{"n_layer": 8, "d_model": 576, "n_head": 4, "n_kv_head": 4, "head_dim": 64, "d_mlp": 2304, "vocab_size": 8192, "activation": "gelu", "norm": "layernorm", "norm_place": "pre", "norm_eps": 1e-05, "positions": "rope", "rope_base": 10000.0, "rope_fraction": 0.25, "qk_norm": false, "attn_scale": 0.125, "bias": "all", "tie_embeddings": false, "parallel_block": true, "init": "normal", "init_std_qkv": 0.0162, "init_std_o": 0.0, "init_std_up": 0.0162, "init_std_down": 0.0, "optimizer": "adamw", "lr": 0.000598, "beta1": 0.95, "beta2": 0.99, "weight_decay": 0.38, "lr_head": 0.00501, "grad_clip": 1.0, "warmup_steps": 374, "schedule": "wsd", "decay_fraction": 0.806, "decay_shape": "sqrt", "final_lr_fraction": 0.0, "batch_tokens": 131072, "seq_len": 1024, "doc_mask": true, "train_tokens": 660200000, "steps": 5037, "dataset": "wikipedia_en"}
MLP neurons of a small language model. Each row is named by its layer, matrix (up: input weights) and neuron, and shows model dimensions 304-559. Each number is 128 + 24 x the weight over its row's rms, rounded and kept within 0 to 255. Numbers have three digits each.
After each neuron's rows, "fires on" lists the tokens most often at its 100 highest values on Wikipedia text that the model never trained on.

L5.up1211:105129129146165151110099095143089134128090156113151171112105122086121138129129139144141113119104107111138143110154168150134144128085124130099096102067130099127155131130108120145133103132153111127104162097156157126122102121109088106147124153133179092150108127118060109146118152170163148122103161123119165125140109090128152145137097163129112119145093114100141142118118146119126103109125158148131123115082104121138116113119155109111142124118091114129202138113099133146097122122072161126135138093154110154096106124134137107106132123136124102167156105131106106142099132126098112123153144131132161139133111129128133146129154138151115168125116139122107113101177177112155114081153136121159108118108127083131110133139110086155145129129115078141120110140135126100123152158118138
fires on: "  ", " of", "ident", "ing", "ed", " R"

L5.up974:123157129194154140139169157096143108138155140099122141120124193126144152124136122132117154100135120151087139134140078165098128183116122109110097131124180132109126112119133174123115148129138139112124098132139165146104149119110111146132107119124137123096122140125098067109126131151133124143121143127116136153139117114137146113087146129096120188131139134091156120111118120084119134153181093152133148113141151157117093115101108169109149165120119121139140159088116118127190095109209119124212131107116165125119105114140126099144150110128105161139112148146134135143138149112133167116081111106127117161111126141102111125115131119134128139124090123153147098121158141131127122163164135152101124123124099108132127135107111150105150139114129136073138121158107168097105163113163087
fires on: " et", " for", " of", "il", " in", "."

L5.up1109:108127136136144157116131105139107144103115131166130136119143137154147134125133173118158097067129131159127141125134121114158076152123112108103120119091176115106138117146163131121165118110151155122135122144156144114141142140112140161154152108147118153110131178112117135110130120098126155137143105159087158103140119101105148113118129145153161124129113121139143131138134208092146104098154109147122166102118118098092110123112152152077147125105113158148184126107113132103133131144149097129149128147094138149125123104115136141177136130103111140153082110125137144145101134149126138139119140127133170125159103137073144093136112119119043114117089105124138101106142118112126099111094146151121106107120107114156146169180116084129127158108119081135107094151138099116136131158156128
fires on: " |", " and", " med", "|", "r"

L5.up1451:128092100149124136160120149108096112101123099138126134133133147126129144153123129087108079111120117163110126167129113142131149158115150136130143090114174147125118091103159135166135161098154125138123102172089128054114149100126109163144093111132097111128112124132139126123137133119174168151145105117123129188129099129137158091125144144098158152149123129132116132132160163129099139181148147148103182107129115129144124138105123137117153126114120119151137150141159135138126146103139115131108107146152132199112102090116137152117117152101115079174125119148155160144146146133116125129111104133128155145104095114112113127134110093165120125138135125115115115129156140118120161102156174167096109135097098082116141164146088122150147106076135108138095118148137118146127133133118146
fires on: " |", "|", " It", " it"

L5.up1460:130170154109135123174172079168130137142130129131135170133151159130132154134187146112159122167066142139112129152144193138081168091111130122117068099104169096128132110101137126126091104106073131106112142169126125125146139107084156156115124123110182121125125107116119121112161122079147135147148118101118120184125102128143119139160145114148123135076094140075112136089128134092165118121114158102146143111121140136118132138115131164128155160121133127117125119166128145109152146099066116126139142164076082053126106125112127108138142144133105128144097142148098150131121178125109157153124150148111132079127066110144098136131141133133125097134147151104119124094111128121120104097128151119108142139116132151123094141115097131143152124125099103118070178092110136120133110128152085
fires on: "\n", "/", " (", "\n\n", "—"

L5.up567:122104130146185118170111104153130117138132139134137127113113133128144117169138118093137126106106152121057155128124167122071161163127131116132084124082124155150143133126136119132056098104133165132111153113183153076136157104103107144126118162123137105144122144161123136098159132143118143119168087147095095151099117111104143144108132102131128154142135136161118130125141118102104123128106114127117153120114085128114134123082180137128106134128120126145136137123102106138137147133085097139088148129098148093126129137152149143125118150096099130107128135099140107100167166143111149105100130099128120145142123105159119113137162117140134143147135139163130121149123081085097130122163156103093155125177085124102095149110171118129132167114163139174176132148140137129123083147196073
fires on: "-", "9", "c", " acc", "1", "0"

L5.up461:131107135126133112145102101102083027119150151161141169112086146132108163136126171101142161144126117128151094167137137133117086142138169165131173083132095098139185157151118118159103149173133130119131120113138181081060088076135127097105119146136117128066098119126146124154142143092088142193115137123118098130122142111092137161123128154135115162144144164155105103136143143096125132116148146141116095106123134126154138098101128105145126106072142137142183154170094109105141089118117116138112133130099115158125127138117120184098143156141141081145154084101195114129140095170156164086138142128126130176147141143098127152137121107141109136169114167133121153094119149109159119111136172155122139112128100121122124142144123124150155125135118176140123166126150157172103136136120125
fires on: " |", "|", " 2", " 1", " 4", "g"

L5.up848:127086119108097126171120068127050089135131078109096151110119102119109114158111171108117121093124117149158146135130113099115123140120116150121172121112150145121102107110139102161121155123120145106148137139098150098076117083119081145158065123130121136090131153120097112121093143134149146144104132150171130134072151117145138144088108127144133111125136124130112150124135100140122136128142123141091123177106142105107134166139118159134123129084106135149148123130094111118141117083121102132132152124159165154133146117162174135127132181122128130159106123072148083150107142098086112120143135092115163164104130118125104148157131134149103108172113115167077147127132136073091145174126120133153150108151116165131135128114093123133124096133162101174144125140137083141154158144113168
fires on: " |", "|", " August", " October", " July", " –"

L5.up410:098067135153098123129128139129120132117150116119130146099107110104102121144106121127140109132099138115174128120114139159095144143150129128071150103139138143094191162140151138123105150153142119148121058097089128111092130122111114140120101143132110157142141130134136129128137144125166147115152132122122108121109164120091146126139136145102135139140133137101153165133138111077182150098154129086105150129089140130117133171112130118134118102074118131108125152142093141127125118145148134114121154130127129118141109093110112110140158136111080105146135154101165121127146096134100099073120108151100163138143125102114129140126147115113139136136130103144154133167137154107121137096171184152132106097110108138137130158119139135109139135113185146149125187160147158137130151166135106
fires on: "E", " I", " |"

L5.up746:155121137092115134089087138124116087124088114139101133110129136116128128174135138141132152168123106077091118151108117156145141135138159167103152120119109146153151132131094152139120075109105122109160173157135172131107094137153095149175148150155110092113110082139111118137141105154116090121167130117137143167159119109160132139150134136160146110158102134081082136137140095136142140141136176127083119116133181155102142167106138109101144094117140121153116124150111092118149134077151092128184125118132150174140115126152122166092133148126106126188163106135121088154123140127157117114133123140150109093124138116094144103100133139099083108122127119155138119108105130107122135116100172127088125130087140106128166135138128104141135129084142153119149148143146092117128162159164163
fires on: " |", "|", "sp", " sp", " South"

L5.up1486:110114141087116089140140134169127130110136115145175119129128122165095085165113158069108126123105079089107146137129153099142126135127127170116137114095127131138143111133169152146143086108122155122126143144150120115107134105091135119072120124151120146160144161136179167131154139092129131168165081122094116141089102100147128145171135153102118151158161138141151073128151134130077142111108151111111134110116098098140155161092129167141144159158136123125134141146104156113137179102110125149106139138147128116182117111098157148132130147100079126143124130123153107151145106144124165100139157163152131119098114076114142138128153132102153113125116107133128100125121122095136121142095118148156160101147096143185091109117091108139156136053142122155140170148115139080119161110144148
fires on: " |", "0", "-", "1", "i"

L5.up1595:115138148123146131128113103130103091164201136103150124105138160123108121125079120121088089116122124132161150108078154144119176119121128160146115096136132103120129134125111116144142065120170144132132114117103125094080097121144086143147074162152131131117129175172112112109111130144132167125135147142151154133113137098130114064147132158136152153114127150151170119094135115099124128147146187143102146118119186128114162155160140105103147129142144121101148117151149111108127146116150132131173146136138188186119153115155145153126132156103124094112170160151159122142064118133118142075144123126117142155121117129124122133108099050106134157135115163132144115125098116081131109150147124144113119102065132137164133138170114123126151147125123163116126164108111071133135129177101141
fires on: ".", "\n\n", " Bronze", " to", " Ap", " as"

L5.up542:109091094106146166132096102164096110130166155137121114086161147121115147154126168139161113101110081108135159163147113133149119146110118113132139090117127122124180130101161135099072107130091137170121115123127111106131119139157139150129131109163182128140123118111134143126109152154150137143125076109093131101113129139123153123107113135126127147126081091155119084099124105084143140157134120143129135131106112118090127113119129163112137141111113113114129162107137117108141106169145128134171174181122164164149107121135110112127111110122101136126109116136157095147141120098120133136118120146085137125107118151098185126156123166165114114102094117124122120134164122125130157168110094133105130065114132116155124160096104103139109105120124115167188116152115141109113171097143139
fires on: " |", "|", "sa"

L5.up2060:122166096142158129120100121141090090104160149093167143094157122141123110177120146078110139114157176137163134088137128147151137144140136115150143131118108127105085145147125154129100129159131139174121133147134139116128140112126113134113149129141109151127154110162116110161117152095150126137131110119106175175168112090091083143159126113163114149162094120118183109166141167092097154106117122136115135110140138128123141119176096163122124117155123141099112128156130101157145126122107110133193121103134139164107118152114150081101115111132121127128152068110113099084151167132096106078092101141139172077120147130124162145130129089127103106171151147150126123084114151116104103140140151132169122106139122120151119123106144160182135105155097115156115130123114127156154115132152122
fires on: "A", ")", "G", "ure", "|", "'"

L5.up1778:147122129128164126104112136166130120143104112161111125124161145134141095160163135086165147106112110121118113138142096126118143156106125137118146149128130152126150118113154120157155154103094133099095152144147151093097137110128088141172158107161118126138130121116108132092154126116122080153143068072112153151113127103145146144165122126134114136125122101108126152107146064136130168103139120116136099108118122127131130123123159137137111105164149110150140139127128091123153101080129083155151107121134183121158090120079187135077104111136048157126130105110111104171097148126130151122114097135113081142105106104097119093145156117104125099113097114140111137124109112117114119101120154121115156158118138147142118134071087147114111098102127155166139111126126150091097152125159120
fires on: " |", " law", " viol", " episodes"

L5.up215:113100145146140121151147115115104118133133107113129154120119160109146126139110184153141135126097123147136118112134151140081151123073128147115130092169126114127138115116132149115151111177150130136078088138160134112108116101128165152129149138135185147124155113125092118162152157076130132140151128105136138105099105102117131155095170093113124190112145146089089116118140149139150122169153133156142175102116147180125086152140121212119113149153104111121141146152097137151113143133128194140152150144079138139136098118122107129169106144140122147138120100125132128141119158117128166152135126193120117112130121101135136117090136139088159114128119151151136102139118124094098083121141085157089125095123104124169123186126112195098142103114159109111075147135077149136103165128094113
fires on: ".", " of", "2"

L5.up1326:105108150124114141100153145106152135153111113113145130099131138136144106115141163124135113101119116134107128113167149122126123183078150141126139156112144089102088126143175147132135114132112147143131148159145140142131118140092162134133115122146135172135110129109105129111159152109133117145132136118138069158158142132081148157171151151134138174134149131165104124117110123128104147141145149149138169117110168091100101159116118157088094130125102122136135170112154134101117135145116164131082114087163154140092099082127102121141102133101138146141137098178163121150136130105132152142151099121115163170101130063108091096157114104153138150147122116131132120155143104091119138164150121134143181112080151140131123149131139115124158136130086146155081161097107115116119129142134084
fires on: "ed", "s", " only", "d", "ing"

L5.up1884:121168142150132169101156149117137137131128123118126126110140136131137190121122111144123113179128126073101124115121119190138148145130137156072147120136121103127118122138107114142120101129123134152107155106127128141120115127133114118132181160142138130091133039153156100101087135129131093097149133118124094122160086109130175130124091159150161080138128111107088097122131150111106103122098144134114123072164108133090107115107104123111110072162139096129133143128157121122171133108151109127094109091143149146107141078114119125128092140124132097166127094126129073148105109125133147165099096119124154129128116126118117130167135133096128094100124117140107104129108154167114141134153158123147173077138124135155105134106118139147161107132119109128120126168164173120138137136136121
fires on: "ent", "t", "ept", " without", "'", "nt"

L5.up511:092129100144197142122111122122088102112169106108121173103105156110135149061103175125165072160107104137139144165161157106087114155093124167103114108100100143148140127162144105141138102169142154133092178112162134126114107085111157164123132111114144140151133087130117128115121125116132133169099120114136131114150143107127109143124147125137173133160062153104129103130109059120146131109111099110118105134119135158113113154120148132109121126093151141114139097144110137086160121145113137119135148110111089097161138119117149131094183162121115109142130154130118130084122130154139116097092131089125132139133114144110135154168108127171107101134121151129142107090170137144126141158147159106156134119128098109120078142133162159139133112133146134143119101125136071123170122126148118
fires on: "–", " not", " 13", " stra", " R", " |"

L5.up978:084122135128155133140106103106092115102123147118132126059120124120105139137079130117128153124123112142092123159129161141128106117125144192122113116135116133108131176136163103129122127147115141156105143117106136098112108157122119183121112136125146076137137090149110141155127165125080145128205108126121149175139129113082098120139140137100086138152119155131120095087128124134103152143122146145102143129151124104123134126131179112106133105119140145125158147155108099114119148139115123166078067104124100153123122119127135170143113147131143107136128141157210122147118122144143137081148154103097133161104142092128096188138116101135123168133131141125104121089104134128108146111143115144097152099090104147185112152127137104153145127114152133124115133114144177155104124132110163
fires on: " was", ";", " p", " a", " 18", " in"

L5.up208:117089145121133107154145102149126114134152098123109107133117197165106109127140105107147085081130131124122153128138117134116100135116113139145099134134128133135063157124107175143135147136112108130178114098141110126085129136156139196141113152123139096092133165134100105112100159145144110132152118111097123129107121131128122127140140144112124180144110141111098111101126108074158135103137135095161125091142167148148157183143117140083130183106148155132147145141114120120125103120138115141163123144117147120190109158126100144131114171103106136151154107121164104080097180144111160132146104123138121140123129131071146175157143127106157062133140105163135129133136133090119128136173147118119160146063172107176095116144104143131113120131116109182147123134097139142138105149115124
fires on: ",", " for", ":", "n", " to", "i"

L5.up1007:115130117168135119113088153196117122164123128118077090112129112119069102186161114106167109136107133156108131169158132138140172088129133104140166126095134123142147152138132152149121103111108146109149143156153088079129139104152115111164107115108106142119155069130122139141116162124113110157134132150130087138163097131128170138125162150170107119126121135106125160113095107073157146134151138135119172127087142136094135073138109118091170185145112137169122097119126125135135123136177175160148068136130144173146137158132127153089149118127108173142132102139115096160173190103102125117120125145129136099098120162108140130178122151121097120114153123107094076126123141127122121154117135148130167111143116112133141139118157132103145138108152110136132128165063064118145118114153144
fires on: " who", " She", " had", " she", " |"

L5.up1391:141137157132088128101161138154090099164133142182125172127127144150136144181120119114119119144136141113127118140118125172170177144109124132086105127125122113120102142157117117153126150113144159112114144170126114100099149108113137136128122144122155098141153121187131131118131107124166116100160155148165112154131167107122124145171128125152134138134125161123109129113143124122142146136118155140125153101130140102089112115150131151133173133112128125133096117137113077164139144110099138147146139121147141129117132136148163136154143140085115121130154133093135110122080133137059092119149147082123196137116102081140098162154056150140113098160125134159130106114135163117099104145103122151130157123112158119163085136103076138142140104140120135088130175147133130125105132149132123
fires on: " 0", "'", "\n ", "0", "\n\n", "\n"

L5.up43:116104140109125095137105110134136093134118099174119160092120103146116170092121123147138130070138145135049070126132131112125144160125116145155149121114159131119100112122139095120090149151099147129132108141142108110093189133094118151130127139132192107118118156075111144149172115088178178119142132114110119114128071110110175115192158126139071116107104136121113130162176121099136113096126123154121108145098136117133151174108117149103144134139119093154144160137117155147151151119122135130106109141088111127137108070068133139133111158089144087109088108093149134099162120117110155145158117159155158108124114104143102132130112118115080133113136116074122098128108138103109129132084110132136148138112110105137104098162108095118134120132141137111124162145124165130137168143148071
fires on: "°", "=", " km", "\n", "′"

L5.up1173:139168107136155145140147101116074104124115163183139158126121125115147104160114141085094141162106127117101149171108127145107138137141157132131139076066161118099170137094126117131150121141122145141111123122121141137120145106104128118157094121111129084141113139118137108148124131123162090118134127109130125105136100116092130121125089164123132169124106142167146168133148153109130163128115145108117101152104139127111130132117131142116175210110132112175119124101135134096071151122133088141130138125135126119114157112102132137150137148113136135139098152075107126128141150138068162116159130148160137127128053110133151166129141106162116140136102145150159107149110167095119113112106139137129121123098124117146111130099094133125157114084132119125156160106165101131113129142156085
fires on: ",", " and", " which", " to", " cr", " Cr"

L5.up2303:142099134124096147107123147151137112161108118115119140117133146115124119152112137112117105119140102178141120142115107177125138119124136142153111143071161115148119172127159126147126171157081133175164117140181157080149149112138086165141125135128119133093098116112153126104105123149112133105151151130142078178103134139128142129125135113093094112124122123114081134087123103104088150132120156129083142139163144109149148102146105132129139180130151111115113120102142107109131124149142159140138172111120151122118142128177087148141152128108106131107124155115111114155156142140105118106143209095090131102163126149110095121145133118154097090168151140125137164119109113137118114157130146136122116129162107104126134111168094158129155103098122152120148134117152136137164096140141114
fires on: ",", " who", "|", " she", " but", " that"

L5.up1865:087116165131120135135101170114141121166132161120104147094137119129085171084123157135142107133142152112115126119123116115106086129122170134109135125145111154140116166108141120167194129113084100160106130130122124140110171128137133104169124139116135158133145120150099116119114110104120143133127158145159124157140128117148101161145137118141091106154061132120162148164105111085090150122077119118111117156169191117113158172142150121123094133131151098127151122145125165167181110142154109128148141131114127120137123111124145123152121086102138085124178116117091122113113122148106123086137142097163136084111137097088107133127094089111120121172137139141115115136189133143099112155079147160148165096122167115158095123168133126142137131145151129101135116114134112161159144139112154
fires on: "|", "'", "1", "ș"

L5.up1453:145135113110146158121112134146071114121126138095135139152150098134122154124128111134126114100143128127100104158132115109133130124122141142070128111099136160087145105102105139113096143170122143164099100114152119134122143113134139115179097131138152139119077102135130124153115132126128121154139139085128132119157138139146154184166121172127122207108081126141155160078151129095140169134123134106110125136089119133116121131108106108121110143126091125115126144117115105116119165110133162144105118113093125155089117109133137101121122147119105109172069107110163153149111157161120146154117131137125148128137084106164111144099164100162113116153120153102113121135116137144116112105150158162112147116127169116152112133117075133132187088135098149058105183123148170097100150149129120
fires on: ".", ",", " can", " has", " re", "\n"

L5.up1251:112168132163113097119179133142113147144094121127108138110139191095069153183133146107132141135127140197176109130135130125095138128133139128119103137117162094085121134114158120118119100124125141109126130120165146123110123098119149163093136098181133175167133123144132089106145095076117111140170106100118085153167106131103141142153092158121132195071126126093138113099135083137166118118157135124127173097133163073120111189175115148146125163133133143161136113086147115151166120148177184145098160180101104134098160117141093142111133134117113129122120155136135106135113130141144118109144133127146107112147128069139079118146112079140153106130109161122145133130130134123068118159117137144150129120096107132122105168119130155064146122142137135106126143119131160172119146098096102
fires on: "d", "i", "s", "m", "l", " 2002"

L5.up1366:130184147136104135135161144136118114129111161141113141126144146124094118132164165147135152147132158149124126126151121133120118154136155137129098125092138149096097142101129140093147120127046104119107122109125101132155142140138105112172146147186090164108093126139114091130129120123084069145167131119123133155151114135126154161122138141181108127132152126091138141155159122088108118187123162136128153128179143132140131112110111092110125151151142104157120123114119124128109128104127119124130101158135114120083129119145114125157146133112144137166130170166122117115117148098141172128097137157129129103178119111089125130113126120142141125092133131122097129148090121148133133161091136162114121120162145131126143155127104158135131144129151147138117107111112123113112123084167080
fires on: "-", "–", " students", " Chairman"

L5.up1766:103159122142143144128136111126154107118133124120114135098115119099118112085118135145107089131123070139108122143131115166108170156103129116139124125168177146151122151114177157141122122196113098115106121138091088151146145125115138173136099171107121154145134103102112114160134110133134107105142130116147100138148156105087124154169172123135098166132107168134112131113102132137080145154158118181134136135154085142120154178140090129080128172129139126147133122091148142132067148176156138147125135119097185139100115104152101139140146123123121172106130105172092158160123146154094177098112125157115131124130152100112167144160169097139137064126126110153141087124111145123100086087157103111118161147185150133148101117157131144099179116130142107164085139109108085128105117116114131
fires on: ".", " B", " H"

L5.up493:095114158114125114122119093197100116147142147122162125145129151087102122141100187091107100158109135113149140090153130171163164155118112125109100135131124162165134100103120129141127144183086123144130140133145103087126083126085123164130146127109172134118112094123083136160179132125132159118141145146119115165155119066130152117133129131097107155105129111092131090143153137108132165146134127167095121134104115101119099137137122158109110133121126173163175162163151139139084141111136121101119136133133160110134094093136154108115131134138086156143137175160121108178137124111139147141139148129103170153124097122106097171139132116166121107155082122103119131096127108140113098104137138125106115121152127124168107175134118148159143113151124151091113155120089090139147136167102135
fires on: " of", "ing", " into", " left", " making", "ting"

L5.up197:120114130112179201144075063172109127121134188114174146131131115144082126093094175107154120132134105131144123107101139146119109129139180154128123076074142123084152172099148123151149163164167132141140094126108140119117135126167109115130161164138156140161139084099148132131129120135143112161122105099109128115125159133124130149106148136096112152148107157141109153137160093114116161143125092137153136124064152143040121110104100154137134167117141108107113165168097115153161128141136072145156167149104128126138100102118147111074124148126113134142113102141117141152120137117107135141103122126153096112122119191098172117113114118158123118122144130138136115110128115109128140091147146120163155114171086099171107122126114146158131113097125149133116125126130147121167153122143129
fires on: " Kn", "|", "ga", "gi", "ta", "hu"

L5.up101:152119115132162128177133114117107091133127154170103159120137151129121125120131147118093153181133135176140138121137148150130167135107171135140099148149153100116124139155124139129099120140114144140106109169138136141097087076129149131143102159141140184094134099159082153119162123157171143154095117106165132136150158136134149173163130108126120159125130142114077072058126125088153179214118121093135128137130143135093118162134124100139140140127110126115127154148115120117125090128117090132134123145112132148112117109124156117099162169120145139099142103134095136187111118146089164130143082156129142148104115114141114170136147100105138127112132165175171132111142112104080128108178136134119131104121104102186136144115059122126150085128128102114107147144128165071122153128133142
fires on: " that", " (", ".", " which", "0"

L5.up660:098092119107076092108146147145144129118141132165144101134115148123090151160152124106138149112122105133098143136156129118130132134118129159127149101174129097113110128095157116137103160136155094157177104122150120108106160139119087166127125137156173083105120164188148108103114165139131130107163163079141134115136119136174139129144160128096161119143117131139131195083140129132142172110156127093161151145144136125102142140128126110149140135154174153151162197130156127085133118074127122144121128130105144138135126135085128129167125138121111122146118133127161120118108127115120093102130141125130150129139147087164094158122120095118083086186096154135119146120118149125123147140151137165110116103120169112174155125142128088156133149135168118075113111125126092143123145128136157
fires on: " and", " in", " 2", " was"

L5.up296:098122169141154127158141082159156120153149124102158176108110147125075143112144121118101137130119098175097098116150099165120134149109141173106097119120134099123134123126127137109099144112085141147138100132121155122070099159109132127114117125105124108099109131146110136131143139129191156127111188143144100121134150125145122083149132131122158140108099125106132136114150108121108169126153117136107142128092116127141102162125123129089165172110210119128159154146071149104094061081166066140156141162089132125112133106092129127109129148119081155173165145132114117144112118128091128128160103128114152128139102097122126193128144054183109132142112130103122134114179127116133094097114141135072115109075111101109138131138108158112182132128125150094096170142088090107109120143138132
fires on: ".", "\n\n", "\n", "="

L5.up1459:121100120095112133107080141158134097150132130116113180104123068116112140136111122116115129104116076121115133102144071107123109139149162135141115099139115076113113127131115120137202115166166163161116140171141111162102179116126108155132134133129105139114160133159087104098158133112119154169164163133129108161115131127099140156153142128086142164141107152122144115109153113135126111126137153110088092115131134173146173184133122142125127110113142150156144147131077082113136111080130135112143129145090121169132132149096109130111167168114098149184112133096134135131090135126115095143148110116165145114086114142140107162087130087157117092185149115147118118104140127093102115169122178122117151099130152132156120110170184110161145125103126131142135143160111108133123109162116108
fires on: "–", " to", " the"

L5.up642:114076137139163168136098139144089100139111123140114159112124105155116163137108119136126069121148123098080166150174122142176102097112137135105149099110132122135123143153144127127153097105091124152152153148159156124109086136123098147171098169128120100170103146170090149178152147153104114137145133114143131168136149095093147135119112137123108125143109144160138110127131089115087135150123127118117135166077119114089123108119141117055148138106138129135159123114088091137095140127129088149156106164132117203120111129167129123120134130130099109198153155084135123191107132158150159142140181105111149100157137112082167132091144138149105076127144146148141107140149142099130116112110141144109122118143138103134105140140122102128133144124136126113110128116176113119134107140142141
fires on: " |", " att", "|", " cor", "%", " Sur"

L5.up1260:133168161133169117108148101132168114162088129142136102121160178145085129142168118088128121122090124087099148146152129181162133144100141132157130087116143126112165098112144145099108172084127150129115107123175143120112131113059146112097150094127147128134125124140128110090131149076121156145118142153118136128135105073123109111179125116124139134110131116101128111128157125094094134129120138165157141115123143102100150140122121146133171113102154053120130173141108162095085117088136117131143124144149146110139081130086144153095090118126129141117144106134147102149163139109132122135155119141102121120164120158121142133139188142151106103098140148115135115112086123145113157168146122142151127121147139123138126101113093124152142110122112147121103167103156142099178136144126140
fires on: "=", " of", " near", " with", " by"

L5.up1905:111146108150145143120111110155129118137157152176147143118099146119109109135117133107093143170104144138127152117097138132091171151162161118128114080108115154137156120107137149158103134140130101150147136111094147138148110128116177112116103124192164134128172115151125139134142142114127140124100187102122126118096119133134114117128143145132103147130139140090171136108110096097159133131152110176148150111125132119123138132090085203147137114091127043125144127162136101117103130147144133156128135192111155116157132144139153114146114128099100112163126118141133111130126148110088120113115149103112126153133123120128154118158130088132144135100072152141134139138148188115114158152170107127120127089099150152160098157081108134158161101121161098157097115082167140098101130136121118
fires on: ":", " |", " as", "E"

L5.up2256:103128141142118173107107077136153124179105100173146171147106136143135138159122138137138106111080131118147172101111146143156129108131146100090098088086148108143179136136119121124110149174144114119157097138177138126123128114141117158097138103096134105125087160154131077132140139125124114100153115131109126132134109091106147106139091137069132149088088104093165089089132128118098094103144160104118140117090133091103143139078132119083166118149131144110102137094115147103085093126126107129109140137088088161111097089120081115129112122106108097145148163132155112132148109115155117125171137129163152128137085138125107168128144134203096077136140144118125113103145136118143133147090132093128098098117132142172149142130138113186155125143126102120135112147152102136128147153144064
fires on: ",", " an", " and", " a", "d"

L5.up589:132125105118100158096112116111100083123138131100106124157160133124116131192133148140084116129162169103142177128161106153125130109115099130139111110106127127134131103078105099105147123153121159112144114170170139129138128140131125158130149105116145106106084115132135129130114151104129103117144120120094109114127132092097161157148083158135126180144151126117150083123174087097148130149135131130160132102158122092118141125147140112111119131152093132131141107106116132141106116151154140138113145148130139164144132117107122118206093119113127129134110166152116139112120154100126139144122154131132148108132149096104117130084104160139107101137122147119113137095108141150145112140131154143131128121056133123099117117141090100153154123096094174069143199146139138123120125101153090
fires on: ",", ".", " be", " was"

L5.up1056:125148114137118113142153119129120131153130136103150121125149103137175141160119129087117116099077176134099126159174115126129133133103150133143125105139144154099111148111167118116104098151159149125143148102070101100128169125096122127144128142114159111142128110154111121075151127110077139137137132119086100126145136158140153195057154148121149132112105115128115126119147151126136152129138115155121164159121111103128139131127146108119138150168099136113115136115145146150141165123129102144129125131130166122107138153102140115156143146131144157157116151151114135168088135110166130123103109141147105111159127118152124121150126136125060098097119119143085157146148106096106128116134129129161136109155116173118120090134166101134147110095136070126117129132111117093118141091155117
fires on: "-", "ed", " a", "ers", "ts", "km"

L5.up962:116134102126110172143096113169134118150184120132150118138137114101119126143148174132088131137103094119063127103146108130084124151116169158145142171117129124120159108117152173118151111097130102098135118125193104111119125128137101127090156137152131141139141118133100174123142101152114125107171117117119158147123134143155102132165121134077114110122115156054133077128140120131146135092142119176120139160135086143137121143126151102104165172127183109093133136135118149124147120111133147123163083184145143192084122134129128146162126124133134117117123170186114121158129144138153142121131153140122123087152103132127119108078111123076154138134139147110094090148134128117138146142113167162114123151105104087128106130160129145116139180118151105096104130148137121135152156138125132
fires on: "-", "–", " or", " First", " Division", " It"

L5.up2084:091136137148158139168112123160136093158129125113115125104147113126107155139137142162153119141142071122115155133132104147166100117110165106143113072108126146127090167102135142139115127166082131121135119138164138151095110116160145102121167125156137124075120111139098170126153196126179090150075112154122148139150104116151149139136112128131099165127123098136170125083155083122133122132143148170132141149138110106137137115142111161136115091141136160131135134152104126129157102098105104119146086177155155145129102124127144126147109124092125139101147134135096060137086090111132120146172136137117143127185132148112112117136196100167151151145174150077137124111131111130044152132156139122157114108101138087148131168091115104145134127120142148131152129125111139117123103154143099
fires on: ";", " with", " of", " for"

L5.up1540:120192166120150166137149125153171165135138096126114143087123170128110157127166129119151149077141130135111150133153136115121145097174136120115107122166120075132125129116129103127132125136144072158135102149146135117120111121067135127103153127145100146132133154113132080125103145093142152107103135143137135149113125096124135152135103117141127155131109087083129137092157155086152134151155120152135146076144118119101142172139117163104135137139137146129132139117133140131148112127167117127134130159113207133139085095080115120094142095116093128108099115143118126160184160111111139062092116146155130113160167160075146132156149091106087105130114158139167151152141137090140089131125143131054151144155114100147136135121134129169138113122164147134109129108107120118137126119103106
fires on: " with", " of", "0", "8", "1", "3"

L5.up755:108092125133113142137115098124081112127073112140161137136087150131115140159119156139089104112117120137096122127096139125081168155150138147138147157114103178136120137117112152131145141128154147122160078135113139107113110142074110164118142151110132109133155104112128139154152129092140158117163137121061113164142134087113175109167116170084125135125098156113136160091139120140148159108123142127125151155076168150106116113109152134120154110114140100143162144150140116086071105126134091119135120095133159151120102147113120114124184154120133097179126112105139146137178133140137090109084181133183125141152138102144138140106124102145095137123128140138130098158158133107152151094139142160126157151127117087148124130106116107137167126112125133084073181070126101115153143138134155
fires on: "\n", "H", "=", " on", " (", "st"